From a checkpoint of a small transformer trained on Wikipedia: 10581 steps.
MLP neurons of a small language model. Each row is named by its layer, matrix (up: input weights; down: output weights) and neuron, and shows model dimensions 16-79. Each number is 200 + 40 x the weight over its row's rms, rounded and kept within 0 to 999.
After each neuron's rows, "fires on" lists the tokens most often at its 100 highest values on Wikipedia text that the model never trained on; "fires in" lists the words (lower case) most often at its 100 highest values on Wikipedia text that the model never trained on. A number after a token or word is its count.

L5.up937,213,146,220,150,285,248,293,249,183,178,201,209,203,104,182,170,141,163,214,225,182,211,115,210,196,249,199,200,213,241,154,199,207,178,183,167,238,212,205,97,209,184,170,117,229,281,135,200,124,185,205,189,218,221,290,195,197,275,216,244,175,262,194,249
L5.down937,239,239,213,145,219,147,210,222,177,147,187,178,156,284,257,220,205,301,165,165,199,95,110,185,134,161,157,188,217,206,143,298,197,211,197,311,211,224,249,213,192,214,132,212,126,144,180,212,266,271,225,187,218,247,169,287,198,190,181,218,239,196,209,170
fires on: " such" 31, " this" 15, " these" 10, " known" 6, " These" 4
fires in: "such" 31, "this" 15, "these" 14, "known" 9

L7.up1023,165,207,210,293,181,263,216,189,221,171,153,222,245,258,207,155,171,244,247,174,169,285,97,114,141,211,214,158,215,171,213,223,171,182,142,231,147,209,191,152,214,230,185,249,239,103,200,250,199,276,172,257,164,225,214,229,207,162,149,237,181,209,256,300
L7.down1023,166,201,174,121,227,201,211,127,203,187,242,111,163,160,212,153,165,272,133,208,155,158,268,171,223,221,109,195,190,212,155,225,198,247,233,140,260,219,271,126,205,221,171,206,175,217,233,227,241,127,167,150,220,277,189,210,178,235,170,219,185,262,170,149
fires on: " at" 55, " Ch" 5, " to" 4, " May" 4
fires in: "at" 55, "to" 4, "may" 4

L5.up696,140,192,240,169,179,253,201,248,259,131,198,268,212,200,160,183,190,180,199,185,147,180,254,220,165,139,171,180,151,128,203,238,231,197,154,204,236,187,285,179,178,173,185,225,194,186,134,259,139,110,114,243,237,189,236,236,147,227,208,95,214,220,168,230
L5.down696,236,166,216,196,270,179,235,165,185,146,290,177,205,227,233,269,213,217,117,152,126,176,147,124,175,174,288,244,175,238,149,157,237,221,217,234,209,199,232,220,232,186,152,212,160,215,165,204,235,141,230,225,210,201,217,276,157,163,131,301,210,259,107,220
fires on: " A" 37, " a" 21, " C" 15, " two" 6, " three" 6, " an" 4
fires in: "a" 38, "two" 6, "codman" 6, "three" 6, "aon" 4

L4.up1045,151,196,262,183,231,251,247,277,171,234,248,213,243,236,213,187,139,200,178,170,173,194,250,236,190,166,164,250,181,147,182,166,224,157,194,207,232,207,197,161,264,208,212,167,234,162,183,222,99,192,168,192,156,225,181,230,166,203,152,217,176,232,182,284
L4.down1045,181,184,186,205,194,206,218,241,151,198,251,224,220,226,179,176,178,245,137,164,193,208,171,230,212,165,193,244,226,215,88,177,259,198,164,207,130,157,166,155,203,258,212,177,217,223,237,143,180,169,199,198,155,190,240,229,138,224,172,215,276,155,256,224
fires on: " it" 20, " one" 14, " years" 8, " this" 7, " him" 4, " them" 4
fires in: "it" 20, "one" 14, "years" 8, "this" 7, "him" 4, "them" 4

L7.up48,121,182,257,232,213,209,147,162,270,245,208,245,183,220,182,259,172,150,165,166,212,178,161,252,143,174,147,179,232,223,204,208,229,162,195,277,233,273,183,198,233,205,227,213,217,136,191,228,203,251,209,208,251,276,197,138,199,207,182,216,218,226,293,266
L7.down48,183,163,207,204,245,157,179,206,257,165,174,220,153,199,277,268,165,198,272,197,250,151,266,217,204,138,199,191,222,242,258,265,163,121,286,151,209,205,147,155,255,225,205,176,158,222,240,153,155,255,180,221,269,240,207,168,201,198,214,173,137,295,242,219
fires on: " on" 55, " in" 32
fires in: "on" 54, "in" 31

L4.up987,184,121,112,193,264,250,164,214,270,143,218,240,220,209,193,219,215,289,217,243,210,137,200,184,168,216,155,174,212,235,151,233,172,236,150,150,293,170,209,156,167,149,234,183,188,226,254,221,209,120,169,120,231,112,138,192,201,294,184,132,264,174,205,167
L4.down987,254,287,226,159,162,184,271,276,279,131,232,266,191,157,217,178,181,161,260,151,195,222,156,94,212,252,154,106,220,132,222,218,159,168,165,173,183,249,194,197,213,216,176,196,194,188,235,206,266,102,254,218,158,159,233,217,266,133,213,199,212,156,184,169
fires on: " of" 59, " from" 28, "ween" 8
fires in: "of" 59, "from" 29, "sweeney" 5

L4.up255,199,192,178,260,190,336,269,210,252,200,188,231,165,199,159,167,153,267,213,188,236,220,164,206,181,224,123,148,194,213,180,176,200,212,185,236,182,243,153,236,206,248,205,253,255,215,217,190,132,257,204,262,206,230,244,254,222,160,243,248,136,150,212,161
L4.down255,111,192,152,163,274,215,179,159,142,252,188,127,238,182,143,226,239,237,207,201,180,185,179,231,204,248,258,229,181,216,239,164,133,218,249,221,182,134,220,183,260,106,204,243,229,128,212,266,183,189,180,206,192,236,123,194,244,248,161,198,243,286,156,223
fires on: " of" 56, "b" 14, "l" 10, "w" 7
fires in: "of" 56, "but" 4

L5.up943,211,189,255,177,176,242,244,255,244,230,224,208,210,177,212,225,232,174,222,196,217,277,175,218,160,206,140,200,203,279,247,209,194,174,158,241,186,229,189,209,209,220,179,241,214,206,186,232,251,164,194,169,243,153,248,227,119,157,204,221,229,204,172,203
L5.down943,203,198,257,253,234,224,241,170,183,197,243,138,233,198,108,269,191,202,192,225,252,222,212,189,206,177,251,194,196,161,225,243,269,200,170,241,227,153,222,193,185,185,225,165,273,122,207,232,318,201,246,152,198,131,188,196,165,217,218,124,224,192,203,191
fires on: " a" 54, " c" 16
fires in: "a" 50

L5.up950,195,130,146,228,192,203,178,207,212,253,278,205,235,93,190,187,228,217,248,113,138,141,212,218,198,158,201,204,88,230,202,210,214,230,187,219,253,164,163,258,260,214,168,200,177,265,231,275,173,205,182,242,235,165,284,194,195,176,138,241,234,240,238,217
L5.down950,213,94,237,220,206,280,167,243,247,198,216,189,253,193,208,177,170,211,253,181,255,207,134,286,178,207,239,164,208,196,219,239,216,147,168,171,240,191,167,216,113,188,159,160,190,181,191,214,230,247,238,136,259,257,202,156,199,151,185,208,154,206,165,121
fires on: " which" 34, " country" 16, " where" 6, ".C" 5, " while" 4
fires in: "which" 34, "country" 15, "where" 6, "c" 5, "while" 4

L7.up1178,209,207,226,240,191,194,181,172,171,240,188,152,190,183,206,183,190,211,184,194,138,193,211,210,151,261,198,164,156,246,209,243,220,217,220,253,248,178,193,143,206,270,148,173,213,172,188,224,198,153,197,189,245,94,199,305,160,216,184,205,175,162,105,193
L7.down1178,209,176,187,268,191,197,174,196,178,164,197,180,181,177,252,199,246,209,217,177,231,212,169,217,276,251,232,201,212,246,216,198,182,301,175,169,202,217,244,175,185,195,198,155,181,223,247,177,190,148,122,203,194,262,175,227,231,184,205,205,189,229,212,201
fires on: " a" 65, " Ad" 7, " very" 7
fires in: "a" 64, "adventure" 7, "very" 7

L4.up52,190,203,112,118,217,182,207,226,244,247,181,219,107,146,192,181,227,235,145,211,251,198,251,242,188,243,261,140,230,277,271,177,235,244,152,165,214,218,142,263,235,174,202,202,203,239,178,242,218,241,200,178,231,204,235,237,124,201,95,228,225,194,258,246
L4.down52,213,162,204,259,184,259,172,189,210,176,199,167,186,189,234,196,159,171,211,271,190,226,141,243,170,224,113,176,159,192,201,195,240,125,248,270,235,166,122,225,251,232,215,238,123,189,160,191,79,188,201,253,160,104,212,214,154,205,224,186,171,155,200,183
fires on: " such" 40, " great" 8, " well" 7, " ann" 6, " prec" 4, "rast" 4
fires in: "such" 40, "well" 7, "great" 6, "infrastructure" 4

L4.up967,149,229,211,230,193,276,225,216,285,202,226,203,227,173,192,145,263,216,184,170,171,193,149,187,204,138,145,106,214,246,207,222,230,190,137,215,217,183,191,140,221,238,238,228,207,190,181,280,191,140,187,222,227,142,241,220,176,160,226,160,161,220,181,219
L4.down967,241,184,270,254,230,190,191,184,204,107,225,135,242,211,199,187,219,135,144,145,164,146,181,244,165,225,270,208,198,194,188,156,208,187,201,154,166,207,225,172,213,120,195,138,200,130,217,218,303,142,273,219,309,154,201,205,160,157,210,247,233,234,194,139
fires on: " a" 99
fires in: "a" 97

L7.up830,178,194,197,181,149,199,152,243,285,237,190,262,244,154,200,201,235,220,208,213,227,194,210,163,187,134,157,260,151,188,184,228,168,239,217,239,254,182,248,186,234,246,216,235,164,220,160,209,214,128,212,173,263,277,202,260,138,141,251,246,209,218,199,217
L7.down830,165,201,199,160,213,183,196,130,258,170,142,258,166,229,244,180,143,190,218,156,243,201,133,246,274,242,215,237,307,232,206,220,167,141,203,206,259,222,208,184,189,287,161,148,227,213,252,187,135,242,214,202,154,193,257,291,210,191,129,175,266,175,233,230
fires on: " an" 81, " An" 17
fires in: "an" 70

L5.up983,200,208,136,165,202,235,168,209,298,190,207,210,275,215,179,229,213,239,219,162,238,163,109,233,209,141,182,185,164,189,153,220,216,209,151,226,242,190,261,223,182,186,151,221,155,176,165,285,171,205,137,285,218,200,192,190,235,110,168,144,244,144,216,181
L5.down983,206,206,173,156,221,211,187,140,218,225,242,136,169,194,209,224,238,208,201,141,230,192,170,250,171,193,250,214,246,263,225,186,187,224,232,179,161,167,172,202,272,253,229,178,131,255,203,165,175,178,200,108,177,298,220,235,232,205,234,252,115,160,206,299
fires on: " from" 29, " in" 19, " by" 15, " St" 5, " at" 5, " Z" 4
fires in: "from" 29, "in" 19, "by" 15, "at" 5

L4.up814,156,235,161,213,216,192,219,147,278,194,202,179,242,201,213,140,211,240,221,183,115,259,181,277,178,230,174,165,222,194,210,149,161,183,128,284,206,195,178,159,221,223,314,150,172,221,178,227,226,259,133,198,155,199,178,246,196,210,152,211,222,222,203,239
L4.down814,228,238,244,178,164,234,145,215,227,298,202,150,224,196,100,221,252,195,197,238,243,159,153,120,185,185,214,143,223,249,189,180,241,190,281,196,223,129,187,183,188,242,178,159,209,161,216,255,216,199,210,160,223,192,278,186,314,202,132,182,153,251,102,170
fires on: "h" 20, " that" 20, " same" 15, " each" 8, " a" 5
fires in: "that" 20, "same" 15, "each" 8, "somewhat" 5, "a" 5

L5.up490,140,198,163,225,145,216,170,270,219,159,128,253,267,160,158,206,249,224,137,169,252,271,255,193,163,189,261,100,259,238,236,204,250,184,148,203,192,233,212,159,203,199,170,203,208,137,132,274,242,174,236,208,178,226,209,280,162,151,183,176,206,217,171,245
L5.down490,305,151,221,183,227,153,129,214,262,191,266,240,224,181,224,233,260,219,182,154,182,221,147,202,154,160,261,205,220,161,178,173,238,150,166,189,125,187,168,168,207,120,207,112,237,162,209,186,226,201,307,190,194,169,180,208,193,201,250,221,165,196,231,257
fires on: "'s" 34, " a" 26, " his" 22, " her" 5, " His" 4
fires in: "s" 36, "a" 26, "his" 26, "her" 6

L4.up1053,218,216,196,276,126,287,167,167,273,191,148,264,136,186,257,199,159,192,170,191,154,270,219,155,165,235,184,207,162,145,173,214,242,196,191,237,268,187,211,177,184,172,203,160,186,195,138,295,218,189,223,210,287,246,174,292,202,180,217,164,219,291,178,209
L4.down1053,190,113,202,89,152,127,243,176,196,206,220,153,244,196,258,210,193,190,232,172,246,188,217,196,273,185,219,263,225,261,175,184,201,178,133,161,272,185,158,143,204,241,139,115,237,196,266,138,205,233,181,220,224,191,350,203,153,212,141,177,194,194,221,206
fires on: " an" 21, " very" 14, " not" 14, "'t" 9, " rather" 8
fires in: "an" 22, "very" 14, "not" 14, "t" 9, "rather" 8, "morally" 4

L4.up238,221,212,158,309,174,266,219,251,180,215,164,183,152,183,174,298,157,169,306,216,243,250,200,205,170,135,207,119,94,180,243,197,197,170,194,198,261,338,196,186,184,187,289,169,219,223,273,251,200,174,175,244,216,237,159,216,223,143,213,152,243,190,222,208
L4.down238,153,273,246,238,177,239,188,208,323,204,236,174,186,202,193,198,160,239,213,135,244,158,166,145,197,240,220,291,187,157,233,196,187,262,176,138,220,141,250,216,160,167,218,133,208,132,262,243,193,170,189,171,134,235,134,280,240,179,203,190,203,252,125,173
fires on: " was" 39, " is" 38, " as" 8, " being" 6, " are" 4
fires in: "was" 38, "is" 38, "as" 8, "being" 6, "are" 4

L5.up465,200,216,189,285,134,245,215,234,226,275,189,188,182,131,160,203,209,189,157,230,193,231,162,197,211,241,128,149,70,336,242,203,195,213,213,264,210,209,168,222,180,229,177,195,187,141,155,197,201,196,219,271,269,215,169,209,170,190,225,113,191,219,190,215
L5.down465,201,204,139,233,232,190,170,270,198,255,188,210,253,202,239,208,136,263,170,154,187,175,186,282,172,110,214,258,233,200,241,202,217,168,118,114,192,160,221,214,182,173,181,167,237,223,260,222,210,120,175,203,255,119,215,215,286,248,207,269,137,211,250,183
fires on: " his" 38, " of" 34, " its" 5, " in" 5
fires in: "his" 38, "of" 34, "its" 5, "in" 5

L7.up1128,227,214,166,198,214,194,150,198,291,185,129,206,139,162,161,183,267,269,238,208,237,148,214,250,184,170,207,172,190,200,212,289,163,169,195,197,194,182,220,196,155,192,223,197,176,182,187,208,262,101,161,173,265,261,115,166,242,228,203,196,221,212,223,245
L7.down1128,232,218,287,144,190,112,203,259,175,231,189,174,205,168,179,211,184,320,294,174,144,176,198,178,226,205,234,198,74,199,178,187,175,235,134,111,161,196,250,203,176,257,252,228,227,236,219,91,229,251,209,189,249,165,228,189,196,233,221,285,160,210,105,240
fires on: " of" 79
fires in: "of" 79

L4.up280,188,119,176,202,202,166,188,167,249,195,222,208,238,197,171,240,242,181,187,101,168,252,270,186,204,159,192,155,220,171,258,202,183,193,252,141,259,156,216,219,252,167,236,165,230,182,238,236,263,200,139,150,161,293,154,182,172,197,167,204,269,193,221,218
L4.down280,167,185,198,232,237,251,171,272,136,244,139,201,189,243,212,234,125,178,211,238,209,231,137,220,228,239,209,237,228,226,154,240,176,132,208,270,159,247,193,154,229,235,246,176,148,236,182,198,163,181,222,219,195,227,148,243,216,250,215,242,235,231,205,191
fires on: " and" 53, " he" 12, " but" 8, " achie" 4, " El" 4, " as" 4
fires in: "and" 53, "he" 12, "but" 8, "achieved" 4, "as" 4

L4.up582,175,120,145,173,167,195,178,203,215,274,205,219,223,218,184,216,264,218,144,212,131,201,160,226,180,209,236,217,220,164,252,206,238,166,215,124,254,207,198,171,175,207,243,191,221,165,221,278,244,256,203,180,195,268,203,252,155,235,155,229,237,294,217,186
L4.down582,216,223,245,224,252,214,196,217,162,170,216,220,195,206,185,287,172,185,187,211,224,227,150,163,206,163,232,134,251,167,175,175,187,200,203,237,180,194,183,216,263,176,171,200,237,276,309,215,166,206,289,272,171,114,157,211,165,261,208,192,202,229,208,209
fires on: " the" 24, " and" 18, " a" 9, " but" 5
fires in: "the" 25, "and" 18, "a" 9, "but" 5

L4.up38,171,188,214,281,175,252,205,212,257,264,226,231,158,245,209,191,166,176,137,221,170,223,214,234,109,284,199,179,175,198,183,212,190,148,199,260,240,236,188,169,213,213,276,233,242,257,228,267,187,292,194,224,245,165,181,230,124,193,175,138,219,313,190,212
L4.down38,166,211,288,134,227,233,137,243,127,239,254,163,252,206,196,212,256,177,222,226,202,209,185,147,176,236,200,173,294,191,140,220,139,199,220,187,219,207,213,278,185,167,210,197,126,170,203,230,245,131,227,221,197,219,160,176,272,184,162,192,176,125,215,185
fires on: " such" 20, " any" 9, " known" 8, " considered" 7, " much" 6, " never" 6
fires in: "such" 20, "known" 9, "any" 8, "considered" 7, "much" 6, "never" 6

L5.up621,194,143,206,275,184,191,195,141,183,218,246,220,136,231,206,208,192,199,195,190,182,214,255,194,179,195,257,178,130,246,211,201,171,246,229,245,171,206,203,147,183,215,248,142,222,228,202,209,167,186,236,178,240,185,160,303,196,189,275,241,275,222,157,188
L5.down621,249,250,274,265,189,132,199,235,268,202,216,245,159,188,168,204,170,219,201,228,150,187,202,162,167,290,172,219,179,169,230,181,210,132,233,269,160,221,214,178,155,216,206,168,157,268,217,237,202,204,184,308,161,202,300,252,158,218,185,187,254,134,169,171
fires on: " most" 25, " as" 13, " As" 9, " very" 7, " unc" 5, "at" 5
fires in: "most" 25, "as" 20, "very" 7, "quite" 4, "somewhat" 4

L7.up997,193,216,194,217,161,175,198,168,228,254,280,198,150,212,156,188,230,190,243,199,129,203,274,180,143,162,150,203,222,304,315,169,158,177,180,158,153,267,265,217,210,243,146,201,225,186,261,234,153,283,164,158,215,271,125,138,184,254,243,189,207,187,190,190
L7.down997,159,228,214,135,143,241,211,219,209,111,188,214,195,176,193,232,178,161,217,196,172,225,202,147,240,200,192,251,266,258,185,181,223,169,180,170,224,125,149,236,190,197,217,190,222,192,152,220,185,128,205,193,135,223,121,238,207,220,257,230,192,195,201,212
fires on: " on" 41, " at" 19, " of" 11, " ch" 6
fires in: "on" 41, "at" 19, "of" 11

L7.up574,193,240,178,243,199,243,236,306,209,256,165,200,149,243,155,163,142,228,150,268,146,155,132,276,211,207,238,227,176,293,257,174,172,218,195,220,241,211,193,112,240,157,143,131,191,150,242,221,168,191,258,150,231,183,176,171,173,214,171,191,174,260,192,226
L7.down574,199,195,220,222,194,211,212,176,280,279,142,193,175,244,271,206,130,212,223,258,238,234,161,216,200,268,170,206,143,248,204,245,201,164,226,149,189,210,200,145,263,221,196,142,181,233,164,187,201,172,150,269,256,250,156,188,185,214,193,208,220,256,208,155
fires on: " as" 36, " to" 13, " the" 12, " very" 8, " of" 5
fires in: "as" 35, "to" 13, "the" 12, "very" 8, "of" 5

L5.up549,258,250,258,220,159,223,157,286,188,169,143,236,218,101,168,167,230,186,172,211,239,185,201,166,180,158,181,225,169,188,213,219,204,228,205,189,273,195,176,237,168,254,164,169,156,232,173,203,161,122,139,189,298,203,181,237,154,153,237,135,241,222,195,204
L5.down549,239,243,195,223,128,237,229,205,262,229,171,208,259,149,219,249,131,150,205,204,243,169,208,249,266,176,184,312,220,243,165,202,195,175,231,112,250,214,187,191,196,263,130,176,275,175,186,237,182,131,203,194,235,211,235,246,186,206,168,213,255,276,203,110
fires on: " an" 65, " An" 16, "An" 14, " syn" 4
fires in: "an" 68, "synaptic" 4

L4.up1077,202,196,184,217,201,255,192,270,214,271,166,248,151,175,189,222,127,190,177,139,216,223,171,286,113,183,231,235,146,178,209,218,161,122,153,159,207,227,239,191,274,213,200,207,205,221,268,235,162,255,268,291,224,137,233,194,127,138,164,209,207,266,220,173
L4.down1077,196,164,203,197,167,212,194,235,193,181,217,144,211,192,147,281,115,180,159,171,197,268,186,206,203,155,240,219,233,203,210,156,185,222,236,169,195,269,258,237,135,112,213,240,164,218,268,211,262,163,195,163,253,198,221,175,214,115,218,144,194,178,229,212
fires on: " be" 38, " more" 21, "ily" 7, "a" 5, " written" 4, " been" 4
fires in: "be" 30, "more" 21, "a" 5, "written" 4, "been" 4

L5.up915,119,216,230,120,286,175,162,170,267,175,217,166,249,202,206,232,301,231,202,273,273,196,203,142,228,259,167,146,201,217,196,213,202,200,188,199,146,211,248,213,198,241,211,251,231,162,195,153,219,137,152,215,241,241,151,268,268,263,207,186,201,168,205,206
L5.down915,187,201,188,276,184,258,219,178,127,191,247,259,165,181,179,181,174,227,252,180,176,215,235,227,193,182,213,205,234,247,204,135,243,199,118,241,213,106,182,231,274,225,178,227,304,95,228,202,235,256,197,216,154,210,257,166,156,215,214,160,199,144,226,182
fires on: " in" 15, " main" 11, " of" 10, " de" 8, " central" 5, " near" 4
fires in: "in" 15, "of" 10, "main" 10, "de" 8, "central" 5, "near" 4

L5.up148,209,141,173,192,188,234,187,230,314,188,227,168,187,169,237,172,221,185,128,225,127,250,225,185,122,227,202,196,226,192,180,199,201,158,244,206,235,202,144,188,256,184,198,219,159,259,216,307,151,216,196,187,241,180,260,295,222,210,139,256,207,267,164,233
L5.down148,203,240,215,272,241,199,217,254,157,206,190,164,185,173,161,190,155,217,232,208,219,169,116,192,147,172,227,189,199,287,172,118,209,233,156,176,223,212,219,237,192,186,235,187,247,130,253,191,272,179,161,173,247,238,218,242,196,173,158,202,224,277,204,212
fires on: " This" 28, " l" 15, " this" 9, " It" 6, " An" 5, "ach" 5
fires in: "this" 38, "each" 6, "it" 6, "an" 4

L7.up975,219,165,130,223,204,236,251,176,234,161,181,215,252,184,192,225,246,237,157,222,198,271,178,213,168,202,118,160,235,239,275,163,218,158,166,226,213,269,199,172,199,234,213,177,146,207,171,199,146,213,220,169,214,226,166,212,199,188,206,202,179,142,288,216
L7.down975,112,221,174,160,159,166,192,267,224,229,181,110,189,193,234,259,270,236,185,181,220,230,207,144,234,216,149,231,244,269,208,267,222,241,149,252,158,175,154,235,196,262,234,167,195,212,220,161,176,216,169,164,170,168,204,178,133,220,122,184,203,170,209,210
fires on: " at" 66, " Th" 6, " in" 4
fires in: "at" 66, "in" 4

L4.up892,229,178,163,238,231,234,238,291,215,201,202,185,235,201,147,245,189,210,205,273,239,158,153,155,109,224,179,179,207,220,220,235,204,186,142,197,223,254,166,237,204,262,211,185,264,180,124,188,206,214,200,202,189,156,171,213,285,185,235,264,194,147,251,181
L4.down892,143,186,208,173,173,117,223,147,224,171,177,232,169,207,202,168,251,211,184,233,143,265,198,216,212,192,186,246,209,206,162,216,182,256,154,201,205,255,213,223,149,249,194,129,256,257,200,225,121,179,216,173,199,181,202,211,228,217,257,177,237,224,167,202
fires on: " at" 47, " st" 14, " At" 8, " aff" 5, "At" 4, " ranked" 4
fires in: "at" 57, "ranked" 4

L5.up424,219,180,166,214,225,204,194,198,246,193,288,211,193,137,214,189,205,196,208,177,157,173,238,131,213,236,208,187,170,227,218,162,112,241,226,194,243,244,177,157,178,208,294,204,227,209,211,175,176,231,135,237,157,255,141,179,276,197,189,207,215,239,206,244
L5.down424,133,170,143,289,235,213,135,256,167,169,198,140,138,175,184,181,132,206,172,146,186,187,177,235,168,194,213,251,227,242,249,227,183,196,291,234,261,219,193,229,127,232,228,163,178,217,210,245,292,187,149,291,191,223,184,198,246,174,155,179,200,225,216,177
fires on: " the" 18, " his" 15, " her" 13, " its" 9, " that" 9, " this" 5
fires in: "the" 18, "his" 15, "her" 10, "its" 9, "that" 9, "this" 5

L5.up1016,181,165,213,193,204,224,267,179,284,237,225,191,157,198,230,164,203,223,126,221,137,179,212,258,133,182,200,171,194,220,138,203,211,223,178,287,224,192,160,180,238,236,267,209,273,205,163,255,143,175,164,179,244,227,211,282,170,273,221,140,278,233,139,196
L5.down1016,152,120,253,206,182,166,176,156,173,229,180,222,246,189,172,192,170,239,222,213,183,183,203,227,214,188,205,213,200,200,207,181,243,304,262,196,253,301,191,180,222,245,216,237,257,223,170,191,285,196,232,182,174,271,107,198,148,151,212,257,225,237,252,173
fires on: " one" 64, " One" 9, "le" 5
fires in: "one" 76

L5.up520,137,165,137,163,224,206,196,127,257,199,251,193,220,231,149,178,200,207,162,188,150,245,206,214,152,198,199,222,138,218,178,186,189,163,239,185,221,212,224,141,272,150,126,187,184,208,233,275,163,234,219,178,245,270,158,171,239,239,96,224,180,262,221,194
L5.down520,185,199,305,287,188,176,184,201,223,218,170,161,201,163,209,230,141,229,183,144,182,158,134,192,174,170,202,104,142,275,180,127,185,186,259,273,183,214,216,226,229,242,228,238,192,143,186,211,149,199,175,194,297,208,242,181,241,229,195,178,221,150,227,223
fires on: " than" 21, " such" 20, " of" 14, " same" 5
fires in: "than" 21, "such" 20, "of" 14, "known" 5, "same" 5

L7.up966,238,193,213,228,162,233,179,204,204,249,218,178,210,193,201,193,210,207,161,215,151,233,232,225,149,212,242,195,182,228,233,223,233,186,249,198,265,163,194,149,184,198,243,205,228,166,241,235,260,189,103,93,221,141,114,187,150,264,185,208,246,167,218,179
L7.down966,90,305,183,314,217,143,225,202,141,171,191,229,300,291,206,219,133,246,218,216,160,240,195,207,271,208,237,113,162,163,193,269,186,246,254,229,227,252,205,187,208,239,187,165,204,204,164,228,183,135,160,184,268,156,130,235,193,167,180,255,233,222,250,244
fires on: " as" 76, "ul" 4
fires in: "as" 73

L4.up860,176,205,208,183,241,266,139,186,250,194,193,257,170,197,270,190,174,167,238,172,205,199,149,105,195,153,180,181,152,168,217,224,198,198,65,239,258,164,214,124,117,185,235,172,154,212,205,265,185,169,195,196,220,264,146,259,224,201,143,192,170,223,214,187
L4.down860,160,172,177,227,215,237,159,150,175,184,187,233,93,252,210,171,221,142,177,136,251,162,301,240,201,206,224,276,238,181,218,182,213,229,308,131,187,263,170,167,193,163,186,154,170,199,204,231,236,145,197,220,123,117,133,179,208,224,242,236,223,177,233,194
fires on: " is" 16, " was" 15, "'s" 9, " are" 9, " for" 7, " in" 5
fires in: "is" 16, "was" 15, "s" 9, "are" 7, "for" 6, "in" 5

L5.up1076,146,218,180,241,200,272,214,212,220,210,250,261,173,114,198,211,284,195,215,160,200,272,212,162,229,284,211,89,172,217,193,223,231,214,214,142,127,166,251,105,142,172,224,186,133,229,196,215,185,199,179,170,237,206,181,240,186,272,192,160,229,218,238,289
L5.down1076,198,182,211,144,246,205,260,198,264,174,215,191,154,188,192,214,205,279,209,100,239,104,215,187,225,247,210,193,195,131,186,187,150,222,181,264,177,193,258,193,140,225,158,160,163,220,201,179,142,131,231,250,178,232,196,281,160,212,245,144,202,245,198,197
fires on: " or" 36, " among" 14, " any" 9, " every" 8, " per" 7, " un" 7
fires in: "or" 36, "among" 14, "any" 7, "every" 5, "unable" 4

L4.up804,217,229,205,265,163,226,245,211,229,249,277,183,168,173,191,147,200,254,201,195,145,234,216,279,136,160,206,197,171,217,143,264,196,213,197,212,224,161,201,210,196,203,308,157,241,261,224,253,233,155,190,248,290,190,164,270,179,159,213,229,257,248,186,184
L4.down804,242,261,189,196,179,208,246,148,184,215,161,223,291,219,175,162,148,226,222,171,201,191,198,209,196,211,163,183,223,213,132,185,216,178,244,214,144,204,215,255,164,318,138,177,163,204,218,189,238,152,133,129,225,206,170,202,149,138,170,203,169,126,274,135
fires on: " only" 42, " one" 7, "act" 5, " It" 4
fires in: "only" 42, "one" 7, "it" 5

L7.up74,238,150,163,275,222,247,206,248,228,198,226,240,176,204,203,251,213,219,197,198,126,241,155,238,170,154,289,193,169,181,165,269,212,170,146,176,200,162,196,197,230,178,248,155,209,194,259,221,225,249,254,187,242,189,188,187,271,221,140,197,198,180,181,209
L7.down74,145,211,209,230,136,274,179,223,213,245,200,163,146,112,258,234,243,269,220,229,216,237,159,243,172,264,181,217,216,276,196,215,155,193,193,177,212,208,174,211,163,110,163,99,242,156,243,221,208,207,175,215,191,241,166,150,169,143,272,175,287,193,163,185
fires on: " were" 18, " not" 16, " was" 15, "ly" 6, " are" 6, " also" 5
fires in: "were" 18, "was" 15, "not" 14, "are" 6, "also" 5